Weights of a small transformer language model.
Architecture: LayerNorm before each block, learned positions, no biases in attention or MLP, tied embeddings.
MLP neurons of a small language model. Each row is named by its layer, matrix (up: input weights; down: output weights) and neuron, and shows model dimensions 0-255. Each number is 128 + 24 x the weight over its row's rms, rounded and kept within 0 to 255. Numbers have three digits each.
After each neuron's rows, "fires before" lists the tokens most often just after its 100 highest values on Wikipedia text that the model never trained on. A number after a token or word is its count.

L7.up744:121068181100132119150098121125173137090182111116160158115100127124145105121136151136130152048119150125072124122109093122115142143147112132107181121163130097106119120121120148124110061114107111108124130156108164113121099139132152110139158128152072111123111109125131066150158113138158129096158128156157109112133131119100148107142085136124127140132176126144148077124109136148120138142134145128146154137099138111130140099132131135144149083146146179158122126134090114131104147137119133148091124147093132130114131126128104101145119118071131154138117141089103091111154142110160126108118140128164129158120127144099179111162150103127128143126138139127146151113132123157148119118101089121141126141101152127172134123164100125133120152143105135161194128171112188178107115122138192
L7.down744:100135111120124181133111107103149077109126130145107209130124126116132101097141108126137138127150128103105132123131113111115116116089100109125109108158148151143079153150119116120147098127123111155148124124124073107112144141125151143131128111119091099168150170075190120120102136147151164135111134147140122130102179121150165120173131080143124096127164077113099072138104143153150162173127127108107155158153148084130114124146153138119087159062147180145140100127111125136110135135107119135163166140147138144129129105139116134076104137132138121137139128163148169131141144132150091106138095094161130121130169173121179103135088109098137111100121137112137118161104179139130113128122103143124148117075147136104121092108121126101117133155099140121131118154157141144165087119133130
fires before: ", " 18, "en" 12, "al" 12, "n " 10, "en " 5

L8.up219:106113141122128151145156158139102107148092129120125087133125128133118122130138080125144097125126159124057129121110091163109162127110155139116133181169127156110127157162053146099136177118152127145107126120131144132138137108110102170135146127131140094096136103107158075128146111084152117072132136136143128151081150115137161135116113102151128097159168105159168125107173129112149097147156138154149155083151142114088175141116123127120141116133107145139122116134157134120152135097073148153164125136137142181110117108104117164151106149116149153188087125133118141141198122121120101105148159095166114139130142134138134126126128091136114140104111136128128122123176142153113143083114141127092118119133115159138103162122150116104164193107101146147119112111133127106129135095093144
L8.down219:089159102158138163157126133139154143162090116175139131143133125108118103148119125131144125125130090180073109113143179111147138125136100122161111120164113127151110129125109130129133149115122139161079128108112123146122118162126099101087127175106125117161126107103136135132094142112088135160165084156144117130091120114126129154156108106116149114166145130160114140095146144071147100116131135140141113206127132145106131153090107121104117118090147099159067118166104144130120117157113131101145178077117112141109134108150137126111113078134142147112128123170125146142150095084149112117111112146127119126135141122187120090159140141125117168134122137098092137128111151152157122077155159094158097121205150149102132139161115147109139106148128127191113123116128135097136124130099116
fires before: "| " 29, ") " 10, "|" 9, "; " 5, "\n" 5

L5.up80:106118103088123117136106178156109120098126136140102133141155161129094104140141149104096080101133135117131136141134111107108098141104145200150151134140152147101108127143144100123125130158144168144090138158154127057129141152130108146135114138114107075145124144159127087096154107140177126129165191129092133142123158132115145118141089114135093113149134144156129103160166133118151186117133115141129101109127126119119179128119127122135163121097125121138197121095150193122124114061110152147116106115080131103186131129100119117138137134099138177139144103146113113123138124141127121094098101154109142149131123133127150108179125131118124119152165139140133129101122130172176143126086123131136147119125108167143112162166108122134149112147131138163184101097132166143093118118116126
L5.down80:157112080111121193166120078154115135142140133161140119132112159073094147176118115155089131122106163130111147130151100168137088129131111103129132114142132155146148137130107093114156097161115110142161134137099123073099100146079140136128113134144121182093128171163132139131131112105132108108142143146123094090152121125162119126166148144111100130128117125142155112102113110117138121101129078127098091114108153123116134139109120163121113098103173138164130108162168182147083122163127147155141138138132112128128121128101114125099138122086154153114159134086149142143121112136141137102138158136160098151088150098147156128155196093086129141080083115159100155103085137151112100130112155153118138159095111126146120098109153157159121132143138141135109133135125149114079118119126169
fires before: "| " 38, "|" 13, "of " 7, "not " 4

L8.up560:135126115118116138100104154130117118145122188171136136172139126091150100098114105108130124163114150143088120137095131107090136172088125128078099128142135142086160148150126119107119109108180118133106120152125130132108099108152148117137123133127128142146137115106143081086109129180144148106124126166115116150157086163099112121136140131160113145109126160142117129104114160108149150148124104166150126128127132152151152139096095149180199089118125137139198107132132134080164117106142144101095099147108159198153150074136107100124138096142111156126126135126103091115114141129135150146129164132088116164132134130121130157147128068197116132131152132140136128125133145158092146123141155111080131152128127157155106129132129161121133105106171133126149076119133115143131079109125098
L8.down560:160133132134129098147154085152164160129125114124114137152121106117108148120127119102118106123160113107157157084148125117133099125169142122151137129115138090175105104120133134124136175148083116123134186086140140128163113143089152131141150113112072093117122123127148127123114152113134130165158140092143125105147159155137090126117149123135163104131129130111095112129102112149151147126111081128113087118082132103145148106170123099128073119119132113141145111168140099118094152135118126144144096072128114084112159127159144176170050157178111100135177137119134123144121119132151104139119117131123106131153105129140120127111147083136143107125142146124106140117141135124116137114151111120169110135135122059083127207097172095092155138161101155141123139127139097117156150172126152
fires before: "ber " 25, "s" 12, "er " 9, "duc" 6

L7.up534:167151108073105106091127150128128148153116179098112102151116126108094151132141114140138124162099130111135154126132123096145167178099154173150104192103183120116107151166114074109111113107139140148150151083143119101152117129124136147124133138142128120111138137129154125112129127119111154066115129112129117138123155105127147106117110159126115131156136119124143096134104099111104139143115083129121095118154125155169170171121164110126116140136166130148148142104123140103113159116082139124111129153109107158141159105130114149122115117104142155144096112120105129149166139170128135111132125171153116120118145132119149118150132130123090124179129122152150106155111096133204147101134159133119197150114142164137099158142139104143142133115159113132161073135076128100138118072077075
L7.down534:188136139139119078129119150113173137137183118115161130122159144111110137120112141101119167149073129102083107140184130124136145088119113083123146169085137102142132099078136145111167083145117114103110114130094117144139146143165149167082144134086138115112165116093145121147153098162156106124146115130136127103097111146140108122138135140091113141118165101150121123130165119129161146128146157157126144147150110185103102143133139144132124118122125120109104135113130113131103130119114128119185123106160126084108123135138109112150097090142125062116102091128155168114099127101127147124094105146120127096153150141125126118128151119149143157117142116113108170110151159134108134149110102109114110137193104067126093150100133103098143151143123157158114171179149131161140158083130140
fires before: "s" 20, "s " 14, "ch " 11, "ed " 6, " " 5, "the " 4

L11.up766:128145112118129161118137125081129154100134136134115122113089103150152082150127123146156107121166156112130113181172158144108182144115130177099137194081138096144091138131116157154109132093131126145172160075146169149146087163129119112161083117086134137108143148129114156128139131107156147122093133160137112069139151144131142106106144150083122093142129130115128124127112113109147127110177100119160130125121132157130177150123178096147134114174145093110178162117163141119130125112129144098134116133134108106143152117113098144146138157163115127157133099107120090145101136176122147104093094158127128113133116109145171120092120080126108163107141112142111114136116106177135138115120132093096133129109122136129136113113092177124145115143117133108128134164094166098143165088103137
L11.down766:167110149115174106105143113145143118162090106128148160158114123152134132131076142167151136150123132134096104139114098137093140128117162121162061105145098109145078170143108117094131137125100122115110088145125115104111119140144153122082136143148138138099161143135148141102147127111120138126141150142127145147129123131177154169187114121108129113100123156070112150110122080169087095155115124105107128150133117092151126090113110120131132124124164169139150124112099134136115117139137085073101138141156134161145112113102169165079129167111092122096170108131119170155113120118140108145110136154112147138113119117103135177077093178110145125134111138118130118141157122126145123124142119132099182135111172133141119111107085131115108197105117118099154117165141122160115124128119180
fires before: "s " 14, ", " 12, "al " 9, "s" 9, "og" 6, "ing " 5

L7.up353:120106136099119136115133119155141109111138138072138109131096132130076171145148126136138111130091111100134127125117164122102158167162143146126132154129149127108117131171119134138135106117115168138083127111111130094173102080121148093130110098164092102137143092089132143112120137133162136142154116130161152152129175163106127112082108167126151126105127093094143103174113130155056092103147150136129128082111153147139178104113121102103178083126166152114146146094093131107114159110136124121109149176122170099111151146148126179162127095131127154127125153159090129159136136160110128162117106146106097132082151106151124161088110147137151099136130140139136121104105156120134138129162138156147147163126138106087118153102113152120111170098104125156132163109139168135120132167148153
L7.down353:126113184125135154152120167118123168106146091164198112119107121126153158151114134087125172153101130107135096110133130136146133118163120129162150123109134129141100079111101120124126075149139148130108103160144145160165148151101130122144138105145115166120162116125130108114126111136136137110105159137144146091111144136176112157132141122112082162172107134118124131112148117141125155135121116096112124153139100092134121145143155125155119167139163108106103129122135108112156136125124150097118130104095153109187125145119126108150139155108108116076130115112171073113124121084136144111112103113097140125145108116138152114114143090140146159102148092142135109132128097161117144142110094122094103149085131128100135188172172117154175147127126131116128091157110144074156152082045160
fires before: "as " 15, "al " 11, "n " 7, "g" 7, "ed " 7, "st" 5

L3.up270:130114147135155166088086165130141105098110123108128087124125148101115098152152113107126103142110139118135123085115099116149137157099142164183092157130126132107104190139114088117139133145151171105153112104160123122102150142147105134137121103097139137084127091139154114086131083115213129119156150132106110151113162146148163121127120115134115135189104109159168146190131099137122125100131123127148113145120130157128157122134169137119159112118083129144179140126104165101126136091106182167132125126115110145172103129116110144150115147096140176171100107126096134115096132117133108120125125159104122100138141164085162136148146085122131114146116159168152141126146127132147132083078133160140149148146130159144110150127166083131121113113160133131101128110138156107121115154113138
L3.down270:137148115126168102129083117065128113136109146135127088126143129129132142112136123104141133143110111146116152152140074065148134153133138115134164138138131139152116130137146188107136148119155088148191101163091144119142100134116139106152111130128119137113177122087123097148139131114135119141138103162173082143129090147106131134074120105100123149158099158168129131137088158116166151127144139103116088084161121164147114133132137142098111102132113129124135128124141138063130155124138145132127109145138114189154088140095081135120144144142140109133116123081121107127082096108138123125098170104150111089129096102172148123096169156137125129107153129123149098095125109142118126133130140161146150146109129169171145117101138125159116098116030138138124145121142105161121123141131103
fires before: "| " 79, "|" 10

L8.up704:117091152151126157103156171113121122110094122171136078113113110153103086145121066123133130102151140132201103128097112122095115158132155119132135149132123112090139150160091121132139168125129124168134117125169108135096106093096090138123151141146151142121141096110166096133106105150145128152164138114086092130120122136139128135133114124169151117171191168149115110138179112111122097142118157138161162117123130156151148123099128124169143127173108139130146092126179126083128147129122188126136127115141125121135133142152120124127110147102129137135135098105104125117155127142132117150137143131152113134160153178134166140130117094164087099093141135092127084103121128150142112072093106169109124116134101136141097170107157145104154190142116174147119156154117150112126109126096124
L8.down704:082145108145138105162151128082127113139132109119166146106139077134127132109124136150181127162151142104118057119123149113112114133113136133086118178135159164132141141139098138102136120092101126173080145137128102161153133168105154094077135155108101119133142156099098171125105155149101155138152143125092144126129138155127143105127132117101158145139118147180128094092171125113160108138217138151139108157142132119066121129105128142081166138118134098121129118149130104136118144146102129141129162148113131108123091146124125152100109126125139122078127095113128114116077168113089141130151160154128112116128130111153118114142145157069135130136128139052130134113079129143155118146122184098124158130191143126125131123132117131114153118134085109126120130143144136114123108124144132
fires before: "| " 34, "\n" 18, "|" 9

L5.up937:105101135148110145141157151129137106074109145157153080112106117151178099142131117145137102126130143102146099092147148131114159152159161123134112124177106139134147157114107143112102153121104143116157123138145114152118087130118085125130110146159140125104122106045172089144076121110165174151146112123116072123114153125131152111156113111134158105163142142102169125126174100088158124129121170130184115133152144148121144131122096128155153088119124153130111116159158084134152110132131181128101102144118099136116118091161089121128114146137096153180142118129115140149131122108107132166155169088144110115144177171160159124143087111135103116100110086111147121168160119112113137120136146144124145129142111140131125120084145107117174124123099151105109117167092124149141142107112131
L5.down937:167128119151134168146095122057121137140112150116158124124115131123134132072119108095142123146142099172114131138125163099096138120144149179074144142129142103134152155160118131091133145113092124117111148145108132137157127157153143144093139136107121159143133140096117099119159140170151146102066168107080140095155117086115136161152094148092133136116134165103103174077104103135112149147116095159130147124122161137125135129132117148146098135124132143113129127141120088119127132160135147129087141137156114149143149170097104126116151168087122116077161138137102127129127133097149109174132105133133099119171112179134119130107119081157156106110167153115097120113149102070100171136161082118137144152157135139165098161091150156126124109124126151096112108141119124094144156107104119
fires before: "\n" 83, "\n\n" 6

L7.up1:129092172123125120115150114143152146116163130155157087131105125157148120118146145107122153160130136120165126140134138114131127167102173144155139187115126126124099126142103145167111117118137133117136175115137128152124106122151138121137135115143116150119129122126128121109150110117134155141076146145138172143126185095099117113125147148130129133106085179092125107156115132107134131091133138149126139132165148128133106143108135097096115117087106143112153164093121112124109147125131147125119127118145137087144095172137107177121091122153117177168087125094076145093100184106140143158095059070167112111126182114146189076117112066115143077146122116144131145147141088158086142116088128122116117124133161124117093135131121135098147116176117142144141132116111136182117126140126102
L7.down1:158142118122118148113155140146131108164164169142112105129065091149101111141119165169144153117158157102149068141134122140083106162104131105125093108136142120139164132104163102111123165155107087125115164127093125105131115126112112092079156160143145107123163145140125134119116158091079138113130112136118141113108146115140125107090151126137169127085139065109112145091131112139117132158157081131133130173120150158145101096106158127149154111128152158086107121165169130132097084137178153101093135152100104134121133103145103110100152164165200090168133125123116115147134119129132146118115130173118104114140069123153131115105111157123159140143112126151086099138166156119109111142142164139140154117138128153115104131105148110129131140105169107116117162148105129110114123147121127
fires before: "ion" 21, " " 14, "s " 8, ". " 7, "s" 5, "y " 4

L3.up31:100147105115154137147076136116143121110142132160098117124142112118138134088125126093111085098171125115105145043158078113131157130109154134124103106168126126102077105085146155131077102144085125134131183123176144126112142100135143135134131127100111080135114138124135129128116066130157141117169129128122145101132128154126145103084132075130139158147170103096170103153130135138134173111120107127133116168134107109113200141119132131144170120070122134141106130091160159159110096117133124146121131156095124130135135128149107131151094145100145138122120157141151122137152140161077113138071150112103132169116116175119136099144114139153131128156111093105139127159130104084167139144138108103104142142110096142172119160153129123150146136142117141150122098096122140137128104136127161
L3.down31:136090109118128109138148089155095140130129141128134105114109154131108076167101125106143109172129154128134138132123162103092099104149064076149144140132136161150129197180113133103123161134121101133128149132080136126150109149067098118163135124167190125113154081152131125117115151091122167112127118166112102154112119136151138121158129115130157122117127106167121116122123184133165102122142122160148131115122137100153144149140108123140066133153122130102148145146104128142099151165141156180135108104141123165111120142144095141134152089094108116073147115128143129128102149134145156109155131135146102090125113103132136140141121106087090140053126126108079150091135135149143101120146140154107138128120156110131131114091118128117149100113163108154115164149115118154162092093144125
fires before: "| " 19, "\n" 16, "; " 15, "—" 9, " " 7, "|" 6

L11.up231:148087127102135147091120132112150114101159144115119115107108101129174091150105121137127136147108137120100118157146140178126117182170132161184123134115122136091095142105121143107105119062148118123134178096128116150085106154143098107170175096133119164085123092108167133130123111146126139125133120158125115131120162122163125124163140166113135135130112132168123130139102126124123113153139127194120139126106166158109117131143135123142163134108130152071133128107166081142128126130148092139105165153168147121147112085134109164121124206096104143125137103106139064091074087114128108146119134134130111169115184143126148133058159130146148128142138155119162131139127126163148144102103138123085158119108135120115125123136124131128125123173134128096128080138123114134122113143126130
L11.down231:130092162151160126088107082148083116125134147142117126123105102158132135138132129159116079126128093124126138139150128142141123143111133144138102119132128184141116136139128134111108122173131161151137114141149133187100172118074143119149115131104140121192115142102132108062142141119070109093139139087104121133101140122093178143113120113125126116117162098139099093108145075081103129140143155093124122123097142163132154139127120113120107140134129144182129130114125166122139107118130123169106137100127125158113141178127155146118138067128136131152123111137137130145119180128136136097127155145172160130078160128168092167160140159164111078158156151110141151133121090092108142163118118122153150144134087142103119116138106181110087136111125133142095147128115085079121151137135121
fires before: "al " 21, "s" 8, "or" 8, " " 8, "s " 7, ", " 4

L11.up888:148138151132091127097147135130149127117108182086113124145138119134138115123135116139085156137162152118175146159147116114135165175128132155120142127137168137083111111126128157108145120070126100135125147157094101143140078156119146145185135111114129124173152163079147087173087125103109108106140146119109113113147119142135165129109139149148155123130155121122124158116147147134145116105144086154155121120109137131133142143107106098087142127128133112105173166115116122124123116160121121092079174151114125096086159047134107140125164143105119140117153082156138102165088153178135143153101138115121120114128101139162128141121132089143120135127096149096152108166130061103126173124113126158141154128110148137132101145152167094141121166137170151118138092096106122110161136123104135
L11.down888:125130073107083118090078132111119134141139091083146108112136095151130132089122109151181155140125096114095120141138163089169136140140139121136165171112141124129139105108139130116132101088140148111119109074108143093157152107142113116115127153127129116101115110153110137160152144146147134124170150183139167147116113157121103125126135151133139116123160141104093143126149143110100112080122135075139147155133156123124121111106162159101122121125129150147126070110200124120148149121098154141186117120115140143149104121162144089176104116139164147136142135169127100088136163128068132117157120116118140113120152165125149114146148155185118135129119144131139148123099144100124125095110160133111088144162155114106105131151105194126141138143120116115130154127093073111093130121153089
fires before: "d" 28, "t " 13, "y" 11, "t" 5, "d " 5

L7.up887:145101134126166119099086098135160123089151161116133135144103113090159121130125123162122139085137154078133089102106143067164120192168169108125169144111144139071064104150109130133115132106144111079108138170069092140128083164130140126169137111145133147125141162082148116152127120167162163120121137113109141133144156132132104091117094075106158160126132119156146106160118103153111100127118126147118120145103138104131098134145131148149145109109149164127139165086129121123158110133115117116148124147107122118162147122148121169141157095107178130123154166121122101093122145119152079119116104116121116126135128101165095114106138119122166160127121129110169103134128117156185104125139095126138179115131141170142116127109129102117106137120177139161137124155124127137141135104109115
L7.down887:128116110133145124120158128105107120124090123102133159130142137129142132124136125133161137129101127107104116140141148128120137077125157116102102134191129160126119135129114137126114142120129166146127093126127096109114152140098138134137093108091124116154098153114152161113089155145131114128155097086105132116096150164163149084112155148165186061130196155122087095102151095111119124153130136093129093132129141167159134136128148102130132151181144164124133115118121109136091113134106148127086125150167108125134124077090104130106118147122087118134071108179168163120122147124147135152127106120142144146145156177146116111118146147127106109142129106133085165156088128136102171135169100111163143120148121121123152084123107129064186107134140110130107154125121107100155166131098181
fires before: "al" 20, "y" 18, "ic" 9, "en " 6, "il" 5, "/ " 5

L5.up380:150125093108153115120154130140142109140157156099136103165117138116141112105116129138143111148087126099142143121108145102139115150093169139107129146100161109151121142140133116108096118095121168146143122163135120130111130141183127112138173120130105124119129125116154133141068124118144157112150097125128080135094106124111098132139132116150141176138101159159151088131120134141121097147137155168141165104130132137105147138108122137135157118086127176084117115130135105138125109147106145090050087162079096144186094105189130171120163164133140091116107155056121117126145109150150139147114118101109132146065150123145114155121144135185154100118151119119127132131136117115131130113117122122095169146108118135151095181110160081109103098149127136148119118162158108118136073117103113
L5.down380:119125157094141176111087143125137118096143138159145127115094143136152159144176120109064173101136092081105159137163125135090146096125094125122079116120098169137109095119099141081152080139103152140154132097175135164146072098112147133107101127169155122120118141120140115142174139135122135100117102114094170084167138137125139103114109145124133084131090103087130138169135110155140136128146141110118138124105161154131120108137142124117125128116102086134140147125126148121150136124149136142172161092180118128070151150106093168143143109110114158104106135116139126113118153105148084148161154086165098130124138128147122111088167128108126143138137127122149099108103110131156134105147111152145106156151134105134104129130172167124138156067142100123125147133128115156122116175152131
fires before: " " 25, "R" 10, "A " 10, "V" 8, "C" 6, ", " 5

L5.up964:098108107140081185095139130165101121140116178123119092121130139127120083107110089137093144120153122127148115126150159122080133172127129140159121128140134153140181149122102119110138140142147116194128120125116124128130065141139123161134135138148170118126135097102159147100156104137156134163177140150149082146122124105162179120118098127168128128181120159151109128089176110110137105138135173152107152099192129157109162153112120165139107125138122129126147141140126098132143100130121143130157127108172162078129131094126100128120144152139090158157115109125123117115151118059130167120108130095139116073133169108129148116132129150141105169134091142108119084163155128139153122115103123132114109139159140123107128133146108118149188095113098114134109109123108120146146152112099103
L5.down964:176156162124150120110141123142122134148145161095150179119113120144144113158136105126142133126109121116103105104132125096122080101108147117141120136106144145170140175111125098099123089099109125108086145101138145155144148160141175124121072122111145103143157113129126168089102145102133097101137111166172097145122136135128063133170124169137138114109117133144164078159092159156143124143174155145124066132137113107123142164099116104117160124153139156092115081123124141146145154115179100136135129155081095125135132105140103154161131116146168147096071131069143137097108150145120122111118128098176123139094134167126135113157131122116120159105136105128102152147141103122127089136165158106140097105133180176128126138131114125172129121096119140142108127128132144143143116140165103
fires before: "| " 31, "|" 25, "0 " 16

L7.up381:112126163137142138134126168076085137093125140152123137127126142149127124126158130129172121134130142116144109136104163155141142104120136140160113125084136107117110151183114142093124125137147142114148104160118121089186138142121081136126111111110086086083151118103167155132089121147151130140115116102107126141144127147152129125102125091123112083138146136120138120134164170079116142181135150115097139087148147150153100122104130104119141138149174124129157105126126111096132117145118122158157116160101123102126161055111114119176150133129124134124076133180126115068085127165114087143094147138088115112172128143107118117161075127131147143128135144130107095119139107136145175168107136141108124112113131179075152114141191163118115150150133111150136130128131108121175146095114101
L7.down381:128137136094154065154076143101128098124156119095089140149120097142158124102142118124143146125136144098154170106146176104105105123145160121114165108127166132131117126093107114162091107119090084103144121148050133135123080109158132128127160159134138105151153134101108131159125136101146115113107098151097111147072117122071124147108155146119119131129138169119111143104125124126173159116127166137076081111136149114090107128128130139115143153129072116141146135128141157117136131105139151139143160166138097148119115138106115117160090157120144158130202154094154130095143172122128127073131143161143133104133145118090107143152170144126122118131131155144141154119120125117145104122137119120124124107156145117162074162206115121088150139119163128135141131135123133134131097118127112
fires before: "b" 18, "t" 15, "e " 9, "ce " 9, "t " 9

L5.up1020:158124124109163122106156128123167113126124141119130137116133142070147144121085124114146114148112128101141153133132149142154135143158128094107167124094158089103093100116141121132126113116158151086112135146135164140131162127190167056149110125133066145099112136105151110123138165134162129135116115122139166133130144129132087112128136140120122120140198125083128105164130137177063139158104132146132154142109114151140132102143124126161140098103143130134107145085125117149110143128105120130120152127119134108116120139138113143151132139085109132143128172138119090072118155139126084161127082141114124142078129147134109189127130139131169129148126105173161132134149117131085141086149087147149160139040155137113099122106120153091087146163135134143180124130118125087131135124139133
L5.down1020:147159172133169154145135111116186120111127144084124130104142132109135118058126115099120147092141102145139189112138115089137171134137160132142100141131100115124161096106133167130132148164097145101084145118145080084103143142141120125120147070122139167130176186090111133135123135112103128127116098124177129135148108155125145104138128124133092070139131129087103137143134068131127149104122183118143119139084091141121120136138132151151138110122107175079111118128135136107111144129103141122125115139120124157112132133164105112113131152119129058168112113141118153130145147120084101132080132101144160089161151128073106104125140128110139128135146159151154138150135164149129133101157120125134136149152062111133142132143160149148163147144089136149152135147119130106130146127097105
fires before: "ere " 14, "il" 12, "en " 12, "- " 8, "os" 4, "he " 4

L5.up677:115125147108096148107039175130133136105124144121128128148135137133119176143141129136100090092151148105140115126128122127140116132073124133144126114157117142069125118130125124120132134137169143153109137096116131084124159108139101166117115079145127118149133168152145101102168077197154117118153161145051149107117173137129144098112119091131119092118142076155169151131164119102080179124114160143162086146097116153143118128131174138134160154094099138159151171104126153129148121118132185140128128131126126149159171141103102128141127121117140180144138115151120142104159120132118102109154128111127124133151108175125148110144155111139129153164104166148132132142124112111136131120119134116150142167146119168151123135156142134122124152120112129135126122091112169157069123142097114
L5.down677:166174124113129124141127118078124125157122112115164146139129167099131155123102125141137097108130093167113125135111108108163128090152130154138094141158112147181135151125108144127119144110153130164162087125092110128156094160121105119128148137139117186106152179156152126141093114115081151115143092143139139117151116137158128188122134119081104160134111122130096137104090132121087087095140120129162114128134137151092081114138117142128089149133129167126103135178130164114092137149117110168126108110191100118134150115157128129070142132128179110122124135098146159160135104116170133100134169144146099104123135087114127127094182159100128119138119137132116131112086110170123139075133155107117131112101114115111161115086102135141147117102100137133093137136091108101099112162150147
fires before: "|" 35, "| " 17, "5" 11, "0" 8, "1" 7, "4" 6

L5.up148:138115165136141145135150145117143136116144159124110178132112157088146133108145083105119170117120147123112195129138139163141144137132109150118114139123163095099111117123125120158129088106157111108106152177131147122129138107170174099169136135111065130091110101103131121130127125155110116115124124136147158110141142153107127107087112142135136118134171094100126118163114123084141164126104079132185135132071137167134098120147127117145154138130176144129114142154144125069124113126126131158103165174094147113143144158108097145135134116093120124131125153158096155110135145156155117126144138112157112144110120131168160112119127098140126144135144084137146139146086094127144167130129090124158192137064110128142130128140143192154092106157130105147160104109115156162087139139158166
L5.down148:110113125148135131146107150098149138138116154090151096112143199129140125116089084136113119094139073176139166103146111157129146124118111128111117129124083126115139094118142150137132082137120160157093117132139149099124124105130104146152133109115135122087129155136116099158103111096136153093148160129120090150167127110140081208110153136088120091147146153155120159116120108142136166137083128087138158116127156162148146134181100122162145136138116125136135127161135120119095113117097102134098154105174153099138129138151117128082121096088099116151096130152178139133138103115160124076103113105147123156115133097111154159138140107123140156132169085135155143109129134147130089126140076118106137106141084092121144133119160144106123143161108169176141131138151168110149163127134138
fires before: "ed " 13, "t " 10, "il" 8, "ated " 8, "n " 6, "ty " 6

L8.up135:143133106168124104072170132164120112143128135065110144119101143124152101122119115182102149107101148134072095122153134158071126185127128207123141139141137104122119123107134129145166140081135134162099146182143117131138154125116137122137170147111170143099169093104144128115159151145131175151106127109120146118135153118091116126101113119122124094128133090115120111118115126144100148155119102137095148126116142176114118143140135137182125119129139109111117143119109129100098179154154113119122110120112127155135130140130110123126114123076142139133152088109126102168157163102163134146122141109147116123114114129140103092118111116158127160102104106098132118163099125088106181128131048131093162134118166129122111142146102153117118127206161114143110102142134134128113131125148093
L8.down135:118124070096171102153132120091105148162162127166105111116086091097123144090114102123150128148097132139116153093086130080117124107145138108118132081113117139119135110163139108091115160121144138139127134140111124142142103129108157136180123130124128115149110118199110120179104128073181098150131160137119157078079125122125086096122144128156132156126159146134104138113121138123105150152117132134157092136126125113145143132125095094089128132118138116144136155110109142146168120118107140134139123101156146100125119105157108154135106105126151115121095146139123143139149150155118129136146143164153093151141133096104092151189104156130070116167147122119143113114156106152153135156099143150129114118167148099137158123066122090149082138144139159137113153134197146134098107170130164
fires before: "is" 15, "i" 13, "ing " 12, "ed " 5, "tur" 5

L5.up623:141094128123099145121152178135128098123142118118118106112113114077099158126162115137087067096153128116111150067172118128127152138089151137139144124147154142109112167124116121086104130152092155119136128116133137090164133105130119110129154129133108132127109155156163109108153108111151153115142147124122133131088129099170140112109132156151095095173172121119153139098149099103097163146131110140147126176109117110130169082144147158124166097128117139133062150073133150157142114136117154139162090141122113129142137136127116129151108142073103135170181116117131100094141127107079122124132126153145137128143128180144150141130153104146145085136152180146128101200146141115147135133116118133143129140123143128165105132138150129154126147075100143134107115140117139135114133096050121
L5.down623:174106138122109110147121064149145128146131105143112127133139143079113191153134131106132123101096149120149156125094133099113094110142123085145151143100151177138132138124150095127163179178114111105109151121105157075115139156151116159132102160154135118106140134151097148193123153130115120102122085164131133127068100133111131139143118142109101142149098136115149141127137138153124103114145137121140115144109146130127113154118118104085136120116098101129135163104066118139134173096154163170113108086129127123121109137101118164098097108123134165127172117101146138108163115104135093087177130135117128114134129099092120141129189131130101100136164157141089136101104148157160139138138142142124102166154138120108131087076135130113171153136139125124072148137142128122147073128141144
fires before: "| " 26, "— " 13, "|" 12, "." 6, "199" 5, "200" 4

L11.up428:171107137102158122141122146124158143126104141098169160099060092135103115160120112143126141129145139131106136152108139093121149166099114116140148193143150158153107132143085150135135082083134155164104120095132135156101160107150161115112140110137104158174158113119115122133127119148119130093151102126149113138143186114149133113133133156149119132146146099108139073137110124154101124106159129156154134110087162128095091118069126116150139131137132086128122132161136123138132134128155119112132095198110138154101095135144112154157161135119111110135088136073147132132156156092179121150141128123126112170104124118109118121114139113165113117161166131135171126137110125147128143074153122119116134084121141134092112105144187081109124160154161124155103070100114133115148128140113106
L11.down428:141115120140149141113168108086127116097152087137137122103115147121138176112088094148136125169102153135129103124125086139121119102128167141145156101127127099151151130148101112099126133100144129083123118174132127147146171169127135143113147122122129144142126126170118095176105137135137135111147115132153137096149169137195086142161149109126132165094160138105138151137123068125118116181154156120154134145111128142189141136090129061097117158139157149122136193131139124142150113064135082107126099108144088120147132128151123106108107117156092119144140088168163169113154083110115119123102124126116116193092126125166116057134126107122136101090138099125090119120125136140129120112116135114134128120131116103143154107126133103103133143127150084120108153176124134135128127140109148
fires before: "en " 27, " " 16, "ing " 14, "ed " 5

L10.up66:137133145127138125110123127098136071127124151142150116107061091109156109096126131101090142135125183117108114144119129083116113128165146155120175158111129104123146114185124117096156129108164103143172128127117139140106089114132126120145128123162125140126156125094117137131122099156151125127103137142129085159146154112117099118137091128122105130181107086108163093152134112104100082109133106139148127149143163159112142201137100151162133087137151137178073081135113167124139120160175132150066086168141125151147132118151100115124092105130146091130149137109119124102126166137152133115155196138097120154166123121177139149136133102156143141094136096104162128150142098159120125138129146160134116140103123128096137116152075122156119106149115127133156115121119127134112104123112129
L10.down66:165084141143158124118104111127160097128086163177102106127151134107103099124156133134138121154109136101122145123161145116118100130148080103119110134123129107132141108089107146079145145116080107139146139118184138119156161106177156124112125122088105160104155102103151078136163114138134108173145147142164171094136124197122145128104112141115120134160134117134090155138114110118093109210126119127097114095141128088145109145138114140109116093081159104123157136118135129131139123176099102131116101137111192120112123122117130126128128143121116147124177153155172147125134186114114184133155101141113109156114135148131094092103146112114124141122148123095157122152145079093082146116125150122137142124164133141129110119124122172110123110114127161138093166121125146109095153145110117
fires before: "ers" 44, "'" 7, "er " 4